python train.py --n_kv_head=3 --attn_scale=0.125 --init_std_qkv=0.042 --lr=0.00255 --seq_len=256
MLP neurons of a small language model. Each row is named by its layer, matrix (gate and up: input weights) and neuron, and shows model dimensions 96-159. Each number is 128 + 32 x the weight over its row's rms, rounded and kept within 0 to 255. A neuron's up and down rows have the sign that makes its largest values positive.
After each neuron's rows is what it responds to, as a language model described it from the Wikipedia text at the highest values.

L13.gate34 [152 135 108 101 120 110 117 127 142 176 160 124 161 117 113 117 113 167 181 124 149  68  98 149 141 134 216 126  71 123 147  84  88 112  88 128 114 150 125 107 137 104  87 139  76 172 134 142 161 157 133  73 147 112 144 134 166 170 140 117 142 127 153 146]
L13.up34 [116 190 169 142 160 159 130  94 114  86 157 139 131  96 145  53 126 171  74 153 120  81 120 134 120  98 181 114 132 125 114 152 151  73 145  87 134 165 132 105 152 171 161 180 174 150  78 196 153 179  99 121 139 148 113 128  98 106 168 161 160 141  97 148]
Word-initial split fragments

L13.gate67 [158 145 100 107 130 122 102 154 102 122  92 190 177 119 148 178 162 152  91 106 177 136  74 118 137 101 191  93  95 158  81 161 143 156 152 117 123 104  96 163 147 202 123  94  72  92 103  98 139 193 125 142 179 134 129 157 136 146 122 115 136 169 166 142]
L13.up67 [145 105 134 117 148 166 133 151 128 104 184 177 137 129 143 180 183 150 138 127 119 113 126 130 103  75 129 146 149 117  98  81 147 134 141 114 153 113 183 110 108 134 189  73 115  79 136 106  57  97  83 148 166 109 110 135  73 107 136 111 157 163 188 125]
Year starts and transitions

L5.gate239 [151 150 183 148 168 132 104 149 112 100 193 147 147 100  80  87  76 102 124 147 162 129 140  89 139 121 193 178 135 173  98 131 156 113 151 151 123  87 137 145 126 143 110  93 113 119 218 112 133 148 158 133 155  65 105 130  91 146  98 105 156 122 159 123]
L5.up239 [136 145 166 167 100 168 142 147  97  89 113 102 176 134  63 112 173 145 141 104 139 133 164  85  76 106 171 135 161 168  98 136  78  95 119 167 148 119 118  36 158  99 106 106 123 119 170 112 166 145 162 125 147 130 130 173 137 192 104 151 183 176 129 118]
Re- prefix, post-preposition determiners

L13.gate149 [153 126 126  88 135 137 175 155  97 134 171 126 143 148  74 106 112 172 119 133 123 141  92 127 137 154 112 175 152 133 103  61 158 161  86  71 125  99 131 177 133 154 173 197 177  82 111 157 146 143  97 114  99 142 191 169 105 156 137 153 125  97 139 136]
L13.up149 [106 124  98 173 185 131 148 126  53 125 153 163 142 148 139 160 131  97 111  69  86 131 106 140 141 100 144 145 107  93 133 108 134  78 111  75 122 173  43  98 120  83 127 136  49 114 112 144  92 110 113 172 165 123  66  96  93 112 157 136 119 202 122 126]
Mid-number tokens

L13.gate343 [152 122 105 133 120 110 128 151 207  69 149 226  78 118  92 169 103 128 155 165  71  97 160 151 104 147  98  85 123 138 103  67 154 106 147 134 185 148 117 162 113 136 154 104 151 116 166  79  85 151 152 160 133  90 135 163 138 106  84 132 128 109 158 115]
L13.up343 [153 163 173 151 100 155 106 144 145 129 176 159 127 192 113 150 111 176 178  63 140 140 128 165 146 126 134  12 136 148  98  99 119 118 152 118 126 144  63 106 180 105 145 173 128 147 141  67  80 110 128 128 111 150 139 158 130 161 124  94  80 147  91 141]
Table cell final token

L6.gate92 [ 90 149 143 167 141 173 106 149  70 199 124 155 169 136 121  89 110 136 118  85 136 128 176 112 161  94 106  98 182 174 126 136 125 144  88  91 126 121  96 123 134 193 132 103 144 131 124 127 121 122  79 147  88  86 155 126 157 183 159 116  90 174 188 129]
L6.up92 [139  48  86 124 137  72  83 156 122 117 175 148 136 138  55  68 181 140 154  86  52 151 107 125  90 142  69  90 105  89  99 134 130  99 110 190 133 118  94 102  98 120 121 122 187 165 111 111  99  93 161 132  97  80 194 174 173 129 118 118 159 159  98  75]
Mid-word continuation pieces

L13.gate172 [ 79 121 101 118 130 120 137 124  99 143 135 108 129 127 135 112  91 102  77 135  83 137 115 119 139 146 134 164 108 132 106 108 172 165 177 119  97  64 143 156 113 181 158 132 137 119  85 167 113 173  69 110  90 146 181 207 147 151 133 123 158 164 116  64]
L13.up172 [ 47 123  90 140  86 172 120 118 118 163 120 117  90 133  57  74 143 131 120 109 192 120 125  79  76 122 164 147 145  83 134 102 142 142 142 130 105  76 101 117  88 150 196 129 114 135  73  81 122  65  94 118  91 155 143 142 178 144 138 160 158 131 124 104]
Table header pipes

L6.gate159 [137  82  96 160 149  95 148 175 126 105 126 139 107 106 153  85  81 141 194 157  88 161 149 179  29 159 130 116 148 206 152  89 150 130 148 125 117 158  73 100 111 144 147 116 154 152 126 117 130  88 141 126 162 180 179 147 134  64 112 168  97  56 168 103]
L6.up159 [131 124 146 113 149 153 172 128 100 139 155  91 148 123 183 138 138 172 143 134 108 111 175 101 177 133 125 182 111 102 123  73 116 182 102 120  92 141 112 103 117 123 154 101 118 135  97 117 123 123  89 166  94  91 165 104  53  87 135 140 154 119 171 136]
Final piece of names

L13.gate429 [152 113 151 133 138 142 139 125 162  63 153 104 104 153 138 112 216 137 151 122 143 106 133 146  93 110 156 141 160  53  90  98  80 156 170 164 205 118 177 128 137 135 148  54 153  73  74 126 111 148 106  93 176 156 121 115 122 130 117 137 194 136 186  89]
L13.up429 [127 110 202 151 112 146  85 138 115 139  72 146  88 162 127  89 112 111 157 127 134 107 106 124  60 111 161 155 122  58 147  73  91 127 149 129  83  86 156 178 152 178  66  98 151  72 132  83 138 123  67 188 181  85 160 131 128 114  91 132 220  96 174 135]
Before a proper name

L6.gate305 [146 124 119 136 150 160 113 122 107  94 100 101 140 154 140 118  81 118 118 142 176 111 130 150 127 141 185 107  86 124 107 130 220  83 142 153 200 115  87 106 114 145 199 114 166 135  94  99 146 117 119 134 110 135 158 141  91 136  96 110 162  79 142 129]
L6.up305 [123 114 134 147 128 153 111 209  92  99 153 142  81  98 172 132  57 192 159  75 133 128 133 121 215  83 138  80 104 150 120 140  52 133 123 166 105 122 134  77 105 170 137 128 155 134 127 125 103  92  89 173 132 107  99  90  74 139 102 139  95 104 136 163]
Word endings and clause connectors

L5.gate50 [ 52 195 149 168 109 159 145 125 101 121 125 177 189  72  83 101 125  86 119 189  53 103 159 155 122 147 192 138 126 129 130 146 164 121 122  84 184 141 127 144  80 111 139  44 112 142  87 111 143  94  88 163 163 130 157 107 135 120 141 100  88 114 151 113]
L5.up50 [162 131 109 190 139 140 106 146 143  50 155 189 151  97 139 149 108 134  71 152 109 111 143 153 167 168 126 126 142 107 170 145 175  78 112 110 169 150 148 158 133 120 153 113 146 140  92 139 174 136  90 116 153  58  49  89  58 133  97 119 133 121 121 159]
Title "of" and table cells

L6.gate74 [146 105 102 108 188 101  83 117 115 149 122 121 162 101 111  89 137 110  96 130  90 149 132 134 151 110  96 140 210 171 106  72 185 145 120 186  59  95 123 197 156 134 148 148  94 141  68 101 201  77  85  93  77 135 141 187 158 152 160 174 127 150 142 127]
L6.up74 [134 116 137 150 165 108 179 208 156 181 110 155  97 167 148  59 130 158 110 137  98 165 155 152  60 137 135 191 129 197 168 101 172  90 153 121 151 106  99 191 164 155 115 167  89  91  66 185 190 161 171 180  97 154 136 168 162 128 139 118 170 156 186 122]
Mid-word prefix continuation

L13.gate77 [135 155 110 161 106  75  73 181 150 114 134 167 146  70 115 153  74 182 142 101 122 114 105 178 135  71 126 115 106 198 155  92 124  85 133  74 110  75  67 117 136 103 108  70 150 107 123  94 180 130 118 158 157 156 116 109 189 120  98 189  83 113 122 154]
L13.up77 [146  90 112 140 138 118  94 105 127 120 118 140 118 133  85 165 105 112 124 121 141  95 143 168 108  99 125  89 139  99 179 163 162 148 124 129 126  72 130 150  90 104 104 184 136 134 122 115 195 143 106 140 104 128 162 124 182 210 133 110  66 127 156  94]
Before names or reported content

L6.gate496 [142 157  64 160 164 141 116 198 138 117 163 130  44 103 114 127  88 112 126 196 124 147  82 102 106 100 152 160 120  80  91 110 140 127  40 103 134 144  97 121 157 201 135  91 183 162 141 108 107 122  97  94 107 120 157 142 148 144  88 164  73 138 120 117]
L6.up496 [153 138 148 128 116 133 168 128  97 136 145 162  78 135 157 121 131 132 143 116 125 247 142 118 140 110 180 141 127 116 195 104 153 127 105 140  71 145 138 112 127  68 129 115 198 121 111 108 148 124 129 143 150 159  93 110 110 115 111 167 133 142 137 145]
Second digit of numbers

L6.gate275 [ 70 139 154 132 102 107 123 141 119 147 142 162 150 154  78 136 139 131 155 151 158 150 123  83 104  61 125 120 152 126 112 144 180  83  87 112 158 144  91 180 118 142 162 120 166  53 124 106 176 183 144 111  93 142 150 162 108 159  99 100 117  93 219  67]
L6.up275 [169 123 107  69 150  50 144 112 147  87  80 108 121 127  82  40 136 105 137 158 200 152 157  89 111 151 148 128 151 134  88 171 152  78 145 183 114 116 124 141 115 170  84 158 198  72 173 118 113 100 194 153 116 136 156 165 156 152 144 106 135 166  84 123]
Mid-acronym word pieces

L13.gate426 [ 90 137  77 106 125  70 156 183 126 178  97 157 145  43 141 138 109 146 112 178 134 127 144 104 127 103 195 115 144 115 151 168 133  98  67 100 128 129 135 157  87 213 137 161  95 154  74  75 152 216 112 139 135 108 123 144 156 127 151 135 123 113 142 128]
L13.up426 [165 152  72 104 100 101  84 154  93 149 107 110 166  92 143 120 156 169  70 112  98 113 149 126 179 117 188 100  93 149 194 124 172 175 102 168  88 187 134 152 103 148 118 127 129 148  58 108 150 144  91 104 142 117 133 135  96 104 158  72 146 110 110 149]
Before a year

L5.gate395 [ 92 106  92 167 143 134 108  58 105 138 176 136 163 142 143 183 132  87 138 119  95 195 132 145 121 152  94 146 136 103 171 189 120 134 148 131 134 160 151 111 112  70 155 117 173  83 150 124  38 178  98 142  91 156 106 148 129 160 111 122  62 153 151 106]
L5.up395 [ 82 130 145 146 134 128 177 125 150 148 168 145 176 166 102 104 135 121 144 135 140 102 125 176 121 165 123 115 134 164  95 106 142 222 151 146 114 117 159 130 111  99 115 101 180 138 121 125 112 164  82 163  78 169 131 101 122 131 154 103 103 122 109 158]
Word-internal continuation pieces

L5.gate120 [111 139 144  86 116 130 151  79 102 101 146  96 115 136 111 106 119 106 152 121  86  89  79 142 111 139 164 107 142 116 108 108 129 111 148 118 101  61 144 161 120 139  88 170 173 120 139 117 147  81 110  23 119 126 103 132 143 207 121 144  99 110 111 135]
L5.up120 [119  74 168  83 120 124 141 129 144 131 127 111 150 175 192 145 144 111 183 120 108 116 151 157 134 140  87 146 126 117 150 117 142 180 117 128 110 154 160 143 167 118 173 192 124 114 186 182 124  91 123 152 113 131  85 105 126 182 128 108 110 140  93 166]
Stats table cell separators

L5.gate307 [122 169 172 116 153 120 144 150  92 124 121 143 136 106 142 188 128 130 124 123  73 108 143 120  86  85 107 148 144 136 114  88 142 114  57 139  47  95 128 181  19  79 109 121 151 113 123 134 119 152 133 176 100 124 196 135 162  97 127 112 204 140 182 118]
L5.up307 [129 169 191 139 145  97 143 101 154  61 166 147 194  91 207 143 147 205  85 182 100 114 164 119 112 128 198 143 178 157 134 147 139  85 127 113  83 160 142  96 124 131  87 157  67  89  51 155 106  68 167 162  82 115 116 158  76 125 116 163 137 138 143 129]
Except, plus year fragments

L5.gate36 [ 83 114 165 123 149  98 131 198 142 117  76 121 100 155 145 157 131 136 138  79  72 122 128 153 124  99  89 206 192 104 132 109 149 142 136 114 144 157  91 121 116 133 144  88 120  85  86  82 170 173 123  91 113 104 153 159 107 103  92 110 155 135 190 119]
L5.up36 [131 103 145 214 125  90 115 186 117 105 126 149 106 134 131 173 136 173 118 127 161 100 115 152  88 125 153 183 108 127  89 136 179 178 128 146  88 124 138 187 152  88 143 118 116 160  87 109 119 182 181 114 142 140 126  67  64  76 158 161 102 113 131 101]
Inside personal names

L5.gate195 [155 156 163  80  92 128 109 104 131 185 153 150 169 101 116  98 165 105 147 115 159 168 109 105 141 192 159  79 170 140 146 156  98 135  87  91 118 111 132 138 175 206 116  68 172  92 139 119 121 146 180 135 124 114 126  92 145 112 151 165  90  87  97 195]
L5.up195 [ 88 135 129 121 111 159 135  98 114 187  92 135 208 112 121 130 109  37 134 129  86 190  77 125 174 151 100  63 178 123 125 135 136 106 104  87 160 107  92 105 122 161 137 106  93 116 145 121  99 108 127  76 151 154 163  97 178  93 150 108 182 177 125 145]
Word-completion fragments

L5.gate327 [ 93 111 146 154 128 133  94  80 136 120 143  95 106 116 119 146 162 119  75 136 132 155 136 114 131 170 157  82 120 152 133  80 122 146 199 161  74 127 132 111  95 136  74  80 109 147 157 114 102  81  89 126 164 127 115  44 124 136 110 130 118 128 150 168]
L5.up327 [177  48 133  89 128 103 115 124 131 117 139 146  84 154 117 141 127 149 143 135 118 158 154 127 168 168  91  83 145 110 116 108 115 100 173 120 167  88  85 145 147 112 144 169 159 119 121  77 120  64  63 150 103  79 100 103 212 124 103 148  69 115 114 182]
Word-completion pieces, table cells

L6.gate232 [147 126  93 163 143 151 146 116 121 165 155 136 150 181 107 131 138 123 153 161  81 118  64  90 156 154 114 137  67 105 141 119 117  45 156 133  91  93 168 151  84 154 157  83  91 149 127  68 101 144 197  97 177 121 169 121  84 137 137 132 114 134 105 150]
L6.up232 [ 82 116 124 180 134 212 127 149  76 117  98 193  79 132 154  93  53  97 109 113 127 118 116 101 129  70 158 113 136 144  66 120 112 115  93 156 127 114 126  29 151 150  91 117 146 181 144  89  96 101 142  49 138 136 131 148 140 131 134 159  93 100 152 184]
Final digit of years

L5.gate144 [ 98 108 106 108 114 178 201 156  61 187 117 155 104 137 186  85 101 131 158 123  94 129 170  56 137  78  99 175 117 112 130  92 128 143  56  78 100 107 102 149  94 121 146  85 133 116 145 129 121 162 137 169 136 119 162 156 168 117 141 145 183  92 167 156]
L5.up144 [140 161 175 151 142 104 128  93 107 162 109 185 123 106  75 105 114 122 102 151 148 180  89 149 184 126 143 119 158 138 154 163 118 168  93 131 184  91 119  98 126 116 133  93 139 121  90 108  88 109 114 136  89 177 140  90 172 126 180 119 164 159 123  92]
Year final digit

L5.gate61 [195 108 134 136 151  92  82 102 111 117 198 115 112 134 170 134 133  95 165 112 141 197 146  91 118 123 116 155  99 142 182 139 128 121 104 121 121  87 156 148 152 142 153  99 138 156 161 119  70  68  86 134 146 137 128 162 111 141 121  80 120 159 135 120]
L5.up61 [116 154 141 108 140 116 145  86 195 161 104 116 127 106 160  81 120 129  95 150  87 145 141 107 115  93 112 175 138 103 128 124 112 125 152 124 136 113 196 120 149 102 171 120 148 113 162 192  60 121 100 149  98 187 106 101 161 156 124 119 127 166 160  52]
Date parts in tables

L5.gate365 [122 128 119 141 139  94 122 106 164 121 128 105  52  79  99 107 108 162 194 143 131 188 166 115 122 132 142 137  72 115 150 106  83 120 129 150 113 114 119 117 101 140 158 180 151 103 139 103 149 170 107 167 110 164  57 130 120 156 111 100 124 119  84 160]
L5.up365 [ 96 128 162 115 126 146 170  79 136 131 147  75  98 123 116 115 163 152 192 169 159 207 122 122  85 130 138 113  91 113 115 117 135 141  95 162 143 130 100 210  54 136 153 171 127 169 168  62  87 120 117 165 169 200  63 134 122 135  88 132  93 119 125 182]
Word-initial H fragments

L13.gate62 [138  77 124 100 151 144 126 135 119 156  86 147 141 153 173 127 155 119  26 163 107  83 131 109 166 121 155 101 150 150 144  88 188 157  35 154 132  80 124 128  86 112 121  90 118 116 164 120 112 182 116 104 124 118 104 149 182 122  74 225 181 122  97 160]
L13.up62 [101 140  88 177 167 121 157 115 117 111 124 142 170 138 133 130  87 128  97 104 132 145 103 132 107 172 121  84 139  95 116  64 124 161 142 108 190 148  86 151 140 107 135 159 132 144  74 169 117 140 114  90 150 116  78 115 182  78 123 145 134 145 116 166]
Mid-word and decimal-final pieces

L5.gate169 [170 123 135 105 163 134 119 103  95 142  83 158 167  92  62 170  83 112 156 137 106 161  86 135  61 119 139 129 168 160 116 130 158  68  47 152 116 107 150 165  81  85 183 160 157  55 156 123 121 144 118 186 100 111 127 160  99 155 136 174  87  92 129 118]
L5.up169 [180  99 144 126 172  94 144 117 139 133 135 115 110 111 137 180 132 180  62  82 166 151  59 103 132 126 111 186  80 114 112 155 139 161  61 124 151 107 172 133 126 149 117 115 150 100 149 126 116 106 113 173 119 113 109 139  80 180  55 111 144 136 190 134]
Word completions after an r- prefix

L6.gate369 [119 137 123 107 101 174 149  54  70 196 128 185 137  93 147 126 118 176 140 144  66 248 147 108 139  96 203 137 136 158  91 141 118 142 129 104  93 108  96 141 128 139 150 102 128 141 140 101 154 127 131  95  94 138 148 156 170 102 168  97 159  77 161 174]
L6.up369 [112  77 103 155 124  98 127 111 128 154 189  76 138 136 137 126 146 153 111 164 170 145 141 111 134 152 128 159 122 131 101  64  94 135 120 180 129 105 127 154 103  92 142  96 133 131 106 102 115  72 155 118 160 120 194  68 126 108 108  82  92 117 135 255]
Mid-word subword pieces

L13.gate9 [127 134 110 147 157 123 116 104 111 154 117  91 120  73 158 124 112  92 193 150 121 201  90 113 114  94 138 166 154 193  90  75 142 108 188 192 137 139  58 195 100 139 132 174 158 115 100 131 129 110 161 120 101 147 165 146 140  76 114  95 116 135 171  88]
L13.up9 [193  93 138 137 134  76 137 115 137  83 133 121  87 151 124 132  96 103 108 134  98 192 143  77 113 103 152  78 168 130 139 128 136 137 104 162 107  62 182 151 137 134 112 154 142 153 161 125 135 112  97 162 114 137 172 114 146  87 123 116  84 172  91 140]
Word-initial h, table delimiters

L6.gate107 [110  88 108 138 112 179 101 108  62  72 126 145 162 115  80 118  95 116 132 134  89 113 144 104  41  78 181  63 103 136  98 106 148 135 145  95 145 122  61 135  71 121 148  65 104  80 120 123 175 128 110 119  81  82 142 127 147 137 102 104 111 140 117 126]
L6.up107 [108 107 138 181 119 161 182 145 132 145 123 136 170 131  87 145 129 146 157 121 132 101 135  83 112  82 101 139 138  81 151 168 157 110 136  47  53 156 176 126  99 112  99 152 132 127  73 151 151 138  74 136 115 125 116 132 144 120 141 109  90 159 131 114]
Mid-word pieces, verb-prepositions